Weights of a small GPT-style language model, trained from scratch on English Wikipedia: 4.66M parameters, a variant of Muon for these matrices.
MLP neurons of a small language model. Each row is named by its layer, matrix (up: input weights; down: output weights) and neuron, and shows model dimensions 16-111. Each number is 500 + 40 x the weight over its row's rms, rounded and kept within 0 to 999. Numbers have three digits each.
After each neuron's rows, "fires after" lists the tokens most often just before its 100 highest values on Wikipedia text that the model never trained on.

L5.up280:493432525535472473462479532516478451549435525513498499499484461456480576520507497470607557539514557500440459506578594490466442501533451484583480592551428501506600516432501497426481487514480489444490523507472536532551476503497556468453460428485578498471475526513483545473562449467511478538
L5.down280:487505455445427465538497488509483524566319512569477485541482496529507506497476503526524539579499506476485516502462571515559444462497540443509469411550529515513517477521514474519562464450469473488533493488518498504539462550513487470526458493483474529490539453469503560580439589488584434541
fires after: " ex", "-", " s", " g"

L5.up544:490500446447471487519441451525488510561539467563489463472443487505481541556453473521497504608466472531543495563437477461467574577547466579540507500504444528456523465497559476461494512399449443507525405477530524493482544551494528503525520485499493538499465455562449539422533509478549500515
L5.down544:423452520498563495543509483510485557555516496455457566479478549497539461531422502486520553522474486469496454529476504544479470441534462454483453555543452466490431496504556498523482533502459527497437568521494496481515540495547473622570494569480510458501589501487439486519503574568484497428
fires after: " f", "b", " s", "p", "m", "as"

L5.up468:564541513501447570540466480498514518560524487467520484453434522582528441485359521516470472494528501445480447503487512540467465567528515418456496509469464511522497531476515445455531536519558513421524560516504403515529474568564560558511498479525418560552481525503487553481513505491470532497
L5.down468:368457512442486483536484513563454462472428573589512499505485535544496525490532508492531460439410513443522499544482501572509541527525439508553528446514538471406453515508526446464505438545488542437564523484504483483495516533436464499532488469513535551550511495500521502567458568559442551536
fires after: " a", " A", "d", " D", "i", " d"

L5.up639:499449440472499504494491479505545479482510525473524489483527526491461524464503467414519525541527511511494528492523524536452574471569534467448533532482437583560511433504503569521560550480516450448413512490527517510486510482415560479336461529495507474465512410564490481526542438449514529503
L5.down639:533517480528521465492520492458469489480415509466432561531509508539597489478440497469533496477423484511506485558509448470468561517384573477515499496453569501515564442462501483395523474504490587463565481482505510486499472448478499409531515458560492536524510498543500629480480485499470507513
fires after: "b", "d", "st", "and", "os", "a"

L5.up315:473511498499480490503506505464478467497532552497504542442528551573559448563483465456503571520481519519464445477543476500511549460500455488472535556560454478514564503495514481467532409581455385564481463516513491490470485565472435496469503534527449516558450602529545491496478462522463572496
L5.down315:526472538491469540492483523550486518499495470481555538410441501539552489513493514445471459579507435473499503467547448539543530471480523440487466447527526369496582496525546480471503450494504510490519499557431483448464455526477462485465474497489549467450473564575486518504540566475539565455
fires after: "am", "a", "o", "re"

L5.up272:533515548545513475523507479535490424472495541528545554506528534569503510477514516492507449501469551497457449504435554542490512547485523453485477510475474427532546533536515473536448528580520516473517536448518560425543525479448501467506489455529589495520409458496563506424513400497533464480
L5.down272:494479562537536462462516504498465523548485552385454462468497568399423481500475494488505540477569559540496490528582442477538510488499509491561620466443466602460442525504403513480558462497508536495433499536581515519524469487542492565515430490503435505465499437474450446449527517528517471514
fires after: "e", "ir", "it", " le", "ver", "at"

L5.up24:429502498567482526466478436546481469487542529491523488501507436496444436549532475481520476561527570569485450461532490620467472545439466494457575522452414512524497480527526455485537516484430504573505511492482488527439492471541486593579521442508499441481523526545459453455470453503498464511
L5.down24:513534413470571483524536514441530479507269510420502548518507492546484503546561481481513526513456521469474500484452527478558520482470532461542478509475497557477543531436481483450463507546577481488552528541553443477482496583456419464450478528434535490519483506431546491491496445480503548496
fires after: "er", "c", " d", "ur", "r", "ep"

L5.up158:382505421561522435517508506545460469500501520574494426430526468466487445514508460538505514563491499549461517526556498561505422470568455494516632549540462499494438476427516479497503528509468500424487467494536517540423540411535477579504546486533448479463551489473567478523451522418452444527
L5.down158:590448515493533493445459499493529490440307518466490450541456553528478525556506561491508461474521542497529460502503504453552522548498501448524405474456476425447493487494512568476516562519484515497466523555522495537463490576492487471499419464436478524534504490516524521468520497527471602557
fires after: "e", "a", "r", "at", " ", "er"

L5.up217:526446533547537491514480511508439445395484515504460503484463459527537510507516469511484548452508504508511499504505523516478465451588558513462552547521523523501513479472559533541525545549399585489455472482541494485434534482547447531500574485479510524549504447531510493506463456430506449527
L5.down217:376582470532437493525459507483515505528482479488448471410543539485404509445450423465525510559427521492497500498512550527528517476438505473468515470531496516566519563507550505535475462444538529498519407461495499428481469455432554444524485484492472478512482539448484506557468523460483494561
fires after: " St", "y", "s", "ent", " e"

L5.up545:534582526527443427441573587526526432448554516502536478553496416503480561499555447478465529489464485517515540515437523511455408480508485541559479499501449476482543487514492505508510489418501573533509478542552546516475466506452459497438501472469553530458516567549535470415527540536501491519
L5.down545:514552562446482513475464500531514467482489455468534529432483517401533468506482506538503446472549504470433499474515501534551491489436491512506468461480493448457553470488500485532427466488538454528450596444519472479562523497489461455521513512528478505512565614587472468460478535533474525487
fires after: "g", " C", "c", " r", " |", "i"

L5.up38:510499491493505488521553537522623452540508501533474553525518527588500530526476496476545483477598492484479493437457543567484504549523550498378441565476463481518551469487548524509422451485461473532526461559521520464510473492537527451501570517554554545508514510488420506533581505475545471454
L5.down38:462530530513459520533500489446508492519566539506503537449543524476565442565442518472532504478557535470424506505470461508493600523536593523504484502590470502507514474481524502478429523518473579489504533498458463459524519491529499503507517412520512510423512486559544460422612535534507583537
fires after: "s", "g", " G", " S", " s", " A"

L5.up506:465438570463498501536469490516436446557466405561487524526426440543557483533537534516488529490509523517488516515527457547435515527533518487490493514481464607556459486537464468477519524533531523448528508502490486534549401520481544510465440537572513486528506471429478412486520483536529527512
L5.down506:505559472548545504490525541484519420482400465509541560507482625382525420508551544521562463499528495491492499539479609497532600511443496483561491473467509583593564529567525510514482483497536516454480533517488508489477448482497478488491500557444514506459525476476454489498454523506512507491
fires after: "2", "1", "em", "qu", " "

L5.up294:508479501474469535418480429509547476576442460512450445549491548493512465527461497533449491592514502473563513515530554540519459519405487494488522516508487454522521558421498487489457472531543582486501527486572447485448446513488462494491476495495505507460426537490457579540474529546505464520
L5.down294:467544499510425506557465508443557519520376562522505489553504450565488565516464499531530490433539518444495546464538523414561561485512476493557509507526502492464549581539476485437476486562481568508431473540482495545513420460516539474486506551466451550494480491441464452552495493476493495553
fires after: "at", " R", " of", " at", "ad", " on"

L5.up224:527553495440461495546552487470551432500505431496419511509479458562449547477524448480498516530545529533514555534509568540441479461477517551522426450573448512572474465508502540500482453474523519508457495498504525516545496458497464450481550480517509508517495525532486470499485503483589480532
L5.down224:467496472466485473489475528516522443434546496493531495448529524545442464541538504551554402471584555442421558481465538422503597467492483568473505542615464482518395519460539466499507515498528524488490509457575485518523474506448468528532499451539520536515472455458517472529570489445493525480
fires after: " s", "s", " S", "it", "p", "os"

L5.up547:458457512548455449463457504509559464512469508551507541493501554511502507559455519486471441426511539496537452417471481385500554484484523493557457535538476524480522582456541491515518488488543536549472513526468506595543528537416471459524525452490442446476486517516569485500485430521445502454
L5.down547:478488465511526505500509447533562527562424469548475500444480457471520465552543494499508525542488562597507434492530407531550512478476473481547423506458414517466552460477666455453474501521494526564477495556469475477512488447456518535490544501562489417499496504559504474458548495474554516520
fires after: " con", "c", "on", " in", "r"

L5.up593:473498492445442502435534526490574561455505525498495462537413489466482476576557543489454472507485505486472481530444489539548527515579539504473554511440511501539471547513501479486553518516540544511542513509533527522497455444516476522458480525546531458555546541557511504482406450429405468459
L5.down593:464505485446503450524510447528482529438500450534539490507443505453538470505448530601523536502455527522482570430495498476488489534520526492501536469506479454519516386452564476522472538573398525588461457561513523491500505510519484507497447485461545533492484500500479442500558520463597520533
fires after: "n", " C", "s", "en"

L5.up613:541481497553394445454411575570404551437498489451506460535485454423456506472551563540569507563522503512435517530491530507453462485490495521449518557558502453585484550510546480554491575483425422493500486559433553542512424526467509523501487512498541492501428528481482509506469511482467486509
L5.down613:591510489496468476526533348555471508525395583453466522485478541556517478571492509470538602519499460497504444488506496521538465522562521480500514513520451482565500489432445549507472459511519472582504548502506503386558458449484489531474523523482455508461523505465500467490525517467481429496
fires after: "c", "ro", " c", " m", " to", "b"

L5.up516:471464505503449517551555482494580438458487439480515588491531479534539521532479494449491577502493504468536506453502505538481544550435453499512530528556463487512490496602513510516492529499570544502478497518441475463580465436490509477337530484470516508512535508465522463506476463479510586505
L5.down516:490508455509505575520487480485466505564473434467485534541506448442515507465451506496463505460582475470512546570541559428587491382585510476489488409480472480481523486517478549580553563489509468500553517507491478518475488527498544461451512496490520582481513532544469499494492489423455493448
fires after: " s", " S", "s", "h", "p", " C"

L5.up6:461502526618487501488516416502491473412463545536467524467500538530493504489519481483534484511482470525411521474525550482476466471425480489496501507452551513557461543530546512502484488569549513502539486505539485476488532486563533496479568506464463457491418513520449496426395504455531472580
L5.down6:512419540400500482526551448485481448552471491498483501502466507599522551507425502512450472500521465516537524537506588576473467543487503511546491466556523542495545497480512463511496582459543492576436532491530527488577480490524474484519536555534504486472508475518518498519535474524535466488
fires after: "at", "e", "im", "is", "in", "ation"

L5.up89:506479476458440505526468508516470585479482463567503508574522516526573494468509529483507505555604551459450491527515538441474528497517465448499532501560442523549491532508502516440616507469528509509514489536470498495542508513521522567515485504473509505471511471557506447485450525522480500522
L5.down89:490563486533534523474566520503524492499410508465475505430510472578467484521570538494482480518487454441486518500435515499533428530484497536528520494548417522471550505546451549460520588507494504481503435478483536447523488462531559456490538478471534513555442510477494597526470526521419492445
fires after: "ub", "p", "ep"

L5.up317:520463450541513497457480495533437430538534524533489506469507473495453496466516447515564420450518508539518449562498519602467498519526470483519484533532462484473455593480446542562544440452595482476518523500511559481534461477472588499489474524525484489479438525485514441468443466546447508493
L5.down317:525533510550508505494504512474532482486466503442514489533449536526520482516524583565503432507432524471425489499502502527513487457523506447419543525483501525439498553502555479510474526525483526497434540533525466491454545476503498464551449488523520525516545402513477451490518537443574470446
fires after: "r", " st", " c", "c", " re", "n"

L5.up429:470433492486518480479462464554497480518557444490503568560582528516551440428472526499501549522503482524440536505515488475501507503411466483501475511530506449422537451527533535499472477467450487449517516437527488578569529470543412549512508498525529452527494458504487457482505487540483514485
L5.down429:527483498471507509448497506504559551505498468556518500518511496521461529443420530523458542422474549539493474485552523502524509479513511564494483555489521493543503499480496488516422498505475447561483534501549550526496551483518446458558545512537463517573589467506383481514498513462580487539
fires after: " S", "i", " O", "an", " m", "on"

L5.up518:472463485518441518515508505464499507517470535533479526528472510463451500530430510496477487492520544480501438504526519534515519513537468457543545474474562536559504503543478493464561504455409504516509501480531455516502478543538514526453531529517448529524431503508527522430513508515549461474
L5.down518:521547564482561453471494514505446573439432456474475509489503507566512511541447448520556492551543450554482530510470551451470451485484531523470477556562548531548522512526490515471436569540576507519468525449539509389550466496504475506480519511394504497554475576533565515489467402489512540495
fires after: "t", " P", "pp", "p", "et", "end"

L5.up82:490560516454463508503520479497544542504554535561450527487516555438546465588535518530486459417436515460524503568510466495444482506426492481563544445456620475441469484411469499518503461466522535471437493463506478413498513477472534510515492503532511439530500532525521482522542455486560519508
L5.down82:429540484536502444485595436542527535503471449440509483505460407500482485478511444482555539501484466459487550455495436503488495517508437487532503559545470526598477461561495588546521439518490451508487550428615441605506458447475508533520452474605505530506500507450489449544502461513488575497
fires after: "as", "u", "os", "us", "is"

L5.up17:505451458521495547564506551524487527573514488440522558507449461520550568463555532481497469435463472540525487507474437519479476475451599558519465558491475460541528445507561504537472493462506495445468603514496434533486515461483496499492545463490465469480532545574481566469489470406540538509
L5.down17:466481610445512578543477482497485496477527481446590547560486453425559532461527444523547524487428470497455501558478464470497460469384491532458438447483473453488620496469495529462463511487540433505495496421543537535555537531543451522500469507497471491481501495536536480502492467508543481454
fires after: " s", " in", " R", "-", " r", " "

L5.up239:489403448456498480514458427490472533555479538512456475529511549525535457522512466621506462552464588520434449472565558533435532540503534507517474569521437522476507534462518515472489516547517480478506499495472485485547501547476568473446586468541539430546487539460450470471504502432427451516
L5.down239:454501490546551463588466503557540513439487508471560505493506519490443512563536471550565502478489471485453449487514522511509614482456519471560557542454554448511509526464472488447507475567560536538497519463512445543487470529485466528452576506500452542519446463463477452478528511582507484454
fires after: "e", "ct", "i", " W", " le", " o"

L5.up138:485578489471453470438481424533501478535526535450518452570446474502424470547560495501505507518499421480541505515524410480518482502491523530521526546501536478479518463498433510598462432531475509497463482505418499534496437498464552510482505438500496494388480470458438544504523509495479533437
L5.down138:508505481501557515552493496500503560441337378534473512537489422487501498453513489511491544494485549460505461546514481559613521549517504467567513531551539486509470470543504524529449495488543441484488471476533469498540485512442436538510441506540515507479446507470472529504483503506517455468
fires after: "4", "7", "5", ".", "6", "3"

L5.up496:513505446514482528517551508452495490549459456495516555524438441470446543531492515493530514545549510453534504508454539522514494558575470531558537540524457412475508568471505461487509468578531535477556478455482541490525478469518548443518429547513530484523483411512520531529490419445551443434
L5.down496:535525499488439516373505507531548535530328548521540480510478489493556513496438597484522459548506546541450502529485527559527500582470532495529481533428495500503483486521474520473492537529516503457515507511502421553599475488483456500503522461477439545460543506456502475516576546533459526533
fires after: " S", " T", " a", " s", "ack", "-"

L5.up243:547507491521395511546491503510437525458518488483473504471542513511524519538507437552519562486482484517504502401460531512426469516441515476423518446533458519561508453564452546493496559523470509482474580462488483461507541568447510527504515493533497527538456520545472407542423482494488455547
L5.down243:574446485491463468481514502502554495491447520477491558555521516497475426472524563516481432545466505526530454532464503504523555598474520487516507588526467563580460491459498531477548532560462444560523459430543490548551444507495449499498547453468457497422530499453513490502519573588527532512
fires after: "o", "r", "l", " h", "as", "ar"

L5.up127:511399552548558535484511432445521481520497444471522432465413456437584452442512468541586444528487553523464452498460514468458511536440450516533562562426528531505507504546541577407524543508517467499495456487497469563479442508510465544497459506512569495460511482524488497552516516469555556531
L5.down127:494536515512430521490541539488468426533594495493508516511449492407494531548489574416488419521552515465550523531527456509516492484437537516489507468554510470511510525524493514527568505580474518495512456505514537526506515527468526488475447548498526530493484429496448456447487476497526478658
fires after: "e", " ", "1", "2", " le", "\n"

L5.up461:509481482541456525479628567504419496519506499584542460571500497489549532485478563511551527538498514530545418522499448493447523553515517508482493512493580527428378555494558517536461530457491500496481450474484539524578508512513514536504514445423482545522479530527503433487490473475489502564
L5.down461:532471569504443503485434563543434503481538490541509492541520379463527522486503513515541505538534481512444498506554518477488529486507545553474478506551492473524462546464511460508549474511497543488507446456490458546543545512431561493546525438507499484554546491421498515497561479510503441514
fires after: " A", " a", "i", " E", " o"

L5.up374:480527524456485504497505493531520519562540576474502467471455477554465555478448477491495481431480516510550465441510501487468552442495504470472548513467432436492489427512570574492555541511549521493510497515496523563577448426501548544407500526440525464472473450477532494531545491558525524533
L5.down374:477573557521521488484549522397470491404410527477452514527473453528513497454461514482483477517509560500492528446494464517615489509516552494485470491434528502471401580470497566505535524525528449502501501479434535554505545583539507474503506557493379531505430476515481596536441541434479447477
fires after: " s", "h", " S", "r", "u", "l"

L5.up58:530476425460480457437524479497507507506492468498510446546491585540494472492529526479480542527490500507483504498452473445468479473402504470461522532495454502445479469464444520518535435531493471494463518500469403522615462556496580570465457546498484486490539568574515479502487511443535482469
L5.down58:501511503468492524473444484515489504535535519558544473422458540494474485453532542464535481618513522528492487507449480516503492482481437506552499467465499547582454469535519505517520495499489495555554601480513466508494506403507503409491582516460540546562448460469515444539424516555480465532
fires after: "f", "nd", "er", "r", "ul"

L5.up142:491494503465484458512466503535475508515480438486464495490472500468512514522514494474518548499548504484498539498575577471435491494464436397489507466489440494449483491435545545497467514545514520489549490517501559524547484518532508521490549426457489587455523507548469456445539506546418569500
L5.down142:496568563515501512490445487497490467524415576461540543436470584454491490494479541535535515532507532525496455508488497518527549455511529525564503537443566525435553502479579471497559485430466597578473476470505458534474501472491526480497489455496497489504460526513408502477498480458532419508
fires after: "r", ",", " p", " Ar", " P", "p"

L5.up478:535505573524351572541472496529507526452484585526490511532478527573517516526495537511486519443404450548577517437494445514476527513469440550423495528541489501481472511531409496580514510467536432428556505562499510480527532563486516468539507492520559472502520529473525462504500513543503562513
L5.down478:449491559450540505522548454460535494523367510534553459536463456524475438534437555446536518504618484470481455552540483501455506476510443505466492523449432524497481495531457554468505473459491553457513564539457553472435506547493433526427509456453506481452508446519485494442490426505507466532
fires after: ",", "o", "l", " in", "oun", " sp"

L5.up578:493538417514532520524431514473520476500483540447511526465469492530544499537512541500521585429556541530520436479496491500483454518429516482506502550418499519472541471486527429533517462497458492501505503441537504497481523493514412549541491501534525494609584454446492508508556436511518481499
L5.down578:460549499500430476474482528419478586487533451472526477479533518569474523560437506427500427503495511511493402563473466552534566531430491517471489474451459512452525530497547460536512477496478487464445468543497537535468481499521538497561544535549463481486490444514511506465475473494485557501
fires after: " O", " N", "ep", "p", " S", " "

L5.up416:537515521498518440454502505531578512469545544468486470553543500499461500565523475513472567515531468561475414449479403431458512539469545529568504558496512464501479512536511537536471475466530512538594492479588495473495443506425466500487389470543499503520508572484480504525566509415530486498
L5.down416:526516525438589538487494498467482511467236482522476562497482463488514510453465488499492525521547490495531519497567520445592498477505528509525474479545459535499468464497473502476491501440542555465468518521527468469490524509494548508473531517465491516536508529509578427509405401464462468514
fires after: "g", "c", " d", "he", " y", "ut"

L5.up463:457521535502522433468500535514487521502498521467551494479443553441545460464474560522485563524519524507536406470430479424483480432497486432475540558521471493561514483489483484499467555528606512452512466514499459518468477543499489477489535438501580528466496459514484492542553526477562516479
L5.down463:479551513506556495595491506464507435439487488464495506416504519511530495546554526500473508489518457498512552459459480499446489498486494495561500540568478466467556550513461501530472493500446490544556418486493559528497410421563557514486504467484503491505492470488496555518560554500515559457
fires after: " a", " A", "am", "or", "t"

L5.up85:526431491576555505421484523534503525436468510535523548561453461497511540454501460488597527524536500448505471524444507448526593474508520498499551507495568435510473487495506468574521480563475443505514490527504499485489494514450472525447581464520493553576490527473537533490466504539463504526
L5.down85:504562445477577456495494438528506511557645462504603507440514566485529523439503513464482468529501468548436432553538496493496470486439454505481514503503517487533559485540499517511533541467465474529525561491503450490538495515517526403545487531496424421519470486529554566543537457588500465567
fires after: "9", "0", "1", "–", " ", "7"

L5.up631:456531527542513397480516499569468477551486502436546419526448487486482505569502469527554510593475495486468564456449470469602504486570568579489566520583510481520517496519521467444490489564566486511506489520411497509453486559491482536469524497561499508551514486522543478445515452462539466520
L5.down631:414508391572580472569487559510567564460315501507527540452476489489494555501493510480532475454472452511488527483467490573572510461549459481539531478505579509506510491559499517509498522488533537464475532538524499485523471482488444533498506507424571572513559487446496505482441548520511486522
fires after: "0", "3", "9", "5", "u", "2"

L5.up189:479507493505527489502562529499511419512458483550513512566512508435593525482442532473552519504500464528479475598536462533480526505578472481547463474483452512447501487492524427518508491535593420495573534511506560558485464467476497503479529528526425488461545453514515499461473430540521486522
L5.down189:458567503511512518487480459522527475460481499417494566506480520492527478517568539426475523578565482553500535471469493423471494504485509481447535418483491550582548520556523511505550498437428456504521451578463436528446491533458524534466558471393589560481509525470443537548469509503559481478
fires after: "r", " he", " m", "le", "l"

L5.up590:524534457453443453479495544426507453480497488477504550525446457479554409468476482459492501518505462523535464427505449559541499531518424528548531542484596545439469501522427482531459542518530488504485537514518441509520482512448604490541485445491479441483464453613519539485477559458538450474
L5.down590:549529473554544447560520448477527527478358556496532528518446568516540531597463497474484440538490482487383498440501548542443479482526529472516465458596544546511492455534516529481520535524473516546545501533517513486487535444498419478448558476547497547553552522405432442537539494463468494474
fires after: " o", "nd", "t", "et", " ex"

L5.up192:512486472537404532492529541506552442485497518543466509496564519523486482495483545469492501479476461533469513450479468570471546464502496480474490474518491470457585540477503557509557535508509560555499477499498450595516433571510479439532483493475432503477561494501459529566514481518470513496
L5.down192:553612497574520447530526524448505498546445439497529521474506509534517483553546517518482494467501509482519493481495540496498459438508500490527484482521493536509594544463468498567507472491558516533457506502508543503493509484457574411428486500553471414424511435526528510525463495569485516567
fires after: "c", " c", "ec", "r", "n", " s"

L5.up411:485452469480505453463505485474525490527508478529536442446532579521439507447445556458545492536450538486544564436545513552495471508514458516564591461505500505524492472505501451555533463535485498479487535479434473457467567372535435572481479529447546451475486477568464526561515484453490477518
L5.down411:492483539451536566505510462467426474450514496499460514475485472515487518493525540480577607545557472487497512542515470512493521514476487564461555517573517468522518511503489460558503488414488538501455475482449507540597481496474496469472463503498498510460482412523476493572511564532497323501
fires after: "er", "r", " M", "ed", "ur", "e"

L5.up414:465553480418493530454470510499438519531517538563490466496470477455428510454528540561521459428514519512544497514500513476507453573582534501606563492512496481474482450438486453503482502431570516420517507523504514446485546432479500564460489502426515414497553538481492528510434519477505512438
L5.down414:538526560479496468504548465530541546441413429601480482464473453486505527519465495457473491550462440504420498525504456520513509469366488534527445491539445543499502564549502564516510568575509516522514559399507493434532534573544510509514517428505515568610496464559520460496520458511526484469
fires after: "ar", "er", "o", " Ar", "r", ","

L5.up182:488477428533534460512483506491585515493486511577515551449489466443540542519542576470492511481469494417552517561462424536437528479505528507459494578480482428496551482505550479516484531482468556532468496492541478498488421520492463496534493480461563513530485428456395526461477480485485468501
L5.down182:456522492459525534562494557530525569479489456521505496484516434507486487485447583508501424498514503536471533501501496450535454475526506551426456423538464486497560504499444497454633540500534497510512467464502612510522532496519536390563524497529513446519468482548564474580456444532468459440
fires after: " in", " a", "he", " s", " w"

L5.up252:475520519497477510462551482549467442503514552501481507455544566391526498527518515497579465577510471465522546456515496473498490495432555454490519527501512523434470435449478449530498473548488560518503503488502527464468436536538551538433484505503523492450494554575486473523446487503465518448
L5.down252:512507557562494486537438489426520545515565542486495483519488479561539546487509502446480493591541522500508442494523506536473550485502484563519515475469538447468557569528529554531495508489532494502540474437459467528553518423491551476534504454553532504482456461472491549509502512463486568583
fires after: "r", "er", "v", "t"

L5.up150:482517512493439590458468535517498449553463526504481456534567462461552531489514548438567498471471438529518489499524513502494494483484513483488511496531505445514546508548407485464480565508512525482492450485512494484487413486474424506468478546557495391532441498495448527521527479473504456439
L5.down150:402552472482509518446526455479513525525275535496507494497528501566454506505521540533440477549556428453528519522480455492561569497503513579449448493479515540500599393515466439570528541409478484593470532531526444516528518487451492502484538487469527529499531474503509507493533522453434504499
fires after: " S", "\n", " as", " s", "is", " L"

L5.up177:568530484434509483497557474581490478557475512567507486445451420513463526517482527546486464483403486510543451547525493515516540499554426485481473515527460483530585564461542427505513614525546433487536461485523492471464491532427526508452478556555538459516533502458405523523529489555566520420
L5.down177:513490473511528534534508484454475526474481523532533498519629527470528497467471549403511506523475438612497429455527479505500516441520510473504512481397516538477483485503541488468486469441476536539497499530494452520470468573453483433551505509472449548455467538539499544502593492489550519462
fires after: "p", " b", " sp", "b", "ut", " B"

L5.up370:524453549494522562441561508520471507507500456496517491488484453503450473455493521477512474482494531480500490467440448501529490507537465529502524547542528505539478529451516580489583456507449400474528449485527458448427485552509453540495532489452462538518486514482470530450487533527526516516
L5.down370:438421499510505431459493483441514491508509565473528488537537515533485453480509536526491464512491487478484548542474459529505557573467508444444487499539520504542573503606524473527507475491479522480520525461534484531529534529520609509498481398541535505499500540480506520567511441555475490550
fires after: "9", "ent", "A", "8", "b", " "

L5.up525:511491568519462504494495496487530463447487479491489449399489478472448473451531483474547484471478520555471496543481513528462525506465513479479494504549526611524464566475468517559493495555528484502498437499530501536514373439443469518484455551545506507568414474469550501555472473492506496616
L5.down525:492469446423510483429447530479592475495499484447516547515503465453490525491538474480518465568530531527548418484520502481504549487547381446450504494491504525470499526551505489468506438549433469456504528451495538536496491592552507481506542473494471438495544518515465477449511500544509515469
fires after: "r", "g", "t", "c", "1", "ent"

L5.up327:476510527526475584467544517460510541502473507498485460413463491503491475478502496531492503480494483467423519434405481556464556525532543532463494471476486421572535454460567501508387518569481532509452535457535510503501453475480508428465483557525497440506533563488491508443423474561482568452
L5.down327:471473478465514551571480438468527502461550442452488461441509501503516557442476473492499485579534463545485484447537489504525535482519440489509463432530495542569488481494402560508559481527558517485555445612439525468427477514536456471424523459517544524508539511501538464529515548478527502479
fires after: "s", " S", " s", "n"

L5.up231:459583598433477445440562531528499558540485478485454453552545560492496561524468510457526513542490574484479536502537495458453476502551513479605535463547462495501503546466562473490467548495546449507526623503444555515498524539507555505488538478460449475446517534500523449524423470519508510491
L5.down231:482440541594496484459531488444512495458482542490528528445479512517518557473494491439596486533465479456491507543532453433452495517466507506518518504418578425502494507541537519457549484511476589440546513461532468503525511498498464536509472389557513506536485474509487458539492523489493526551
fires after: "ol", "l", " m", " L", "el", " l"

L5.up50:545519498493576560461498526463546522567527557534491500546481476485548486537465540525485419571528555513495502535474505458441417438494497391492573428467429557493444500524563443477453530530526520461505497476444490514506492538511534536493519454476413548419522475490450435426559449494491461500
L5.down50:546471544518528476509531454478461473450421521533485552531452541497555487510581494482510516537467458555538505523553518511484512499465407532524541437451419500519559571504452472496448528536476573453504479500571472445484467534473464470498560443412453477415525535550594527545426554494492478464
fires after: "em", " A", " a", "d", "at"

L5.up530:464510475484493497547516508450452568524472578518524511505498529470548481493496528510585533574526490488505496463466528588544466451542501546526530548445472531495493498513478526527459544489487502436483495528499493600500515486422523507440521446486537403456500495487568589510549390458574497481
L5.down530:488416565507520508531496583514501522473418470521444526417477454520466540476565499481498475450523507483507467504493459497486535480476467528463513549511540508564477560486450535441563542515463478515515519538551439421497505420506523488498491523446450591458553531480550431494455540451513520498
fires after: "a", " t", " of", "d", "v", "oun"

L5.up456:456542517467511537415440451514494492566540447502409531530492463512481485483573510482503519526529545595443523478507473512504519514552509467494529462553485535540511525461441511482523465498533538510508460465591517458488552508528490448439496502481526466512512514559436517485528497499427464550
L5.down456:462510496525543490511481514442496540490436505484512485465539497505509486501531511479514432434568496484524488518526499533532565474512546541544496517436472459485427474550425431451441526490521515458471486554454530404482561444532484511525523478556522479488445487518499566479493448437540494494
fires after: " R", " St", "s", " st", " S", " Un"

L5.up152:458417582546555547439496543571465494474461506537429469539480385506497534504478497496465503424445489497503485486496520451464509535458512592502593499469508530496495542438453506453503519479573436463564478505485371500544495547531482524482546507484464427457498469538545506444474541505520565441
L5.down152:484530525539495475551504451491553601468510482460494562509509507497513490452553514551502548451482549525542485478466540501442520593561499486457596463516510529517462497505474562532534529506482492536504473536510507554464516458481520419512484509509461529498478445495426445505539555544423487482
fires after: "9", "8", "ou", "l", "1", " re"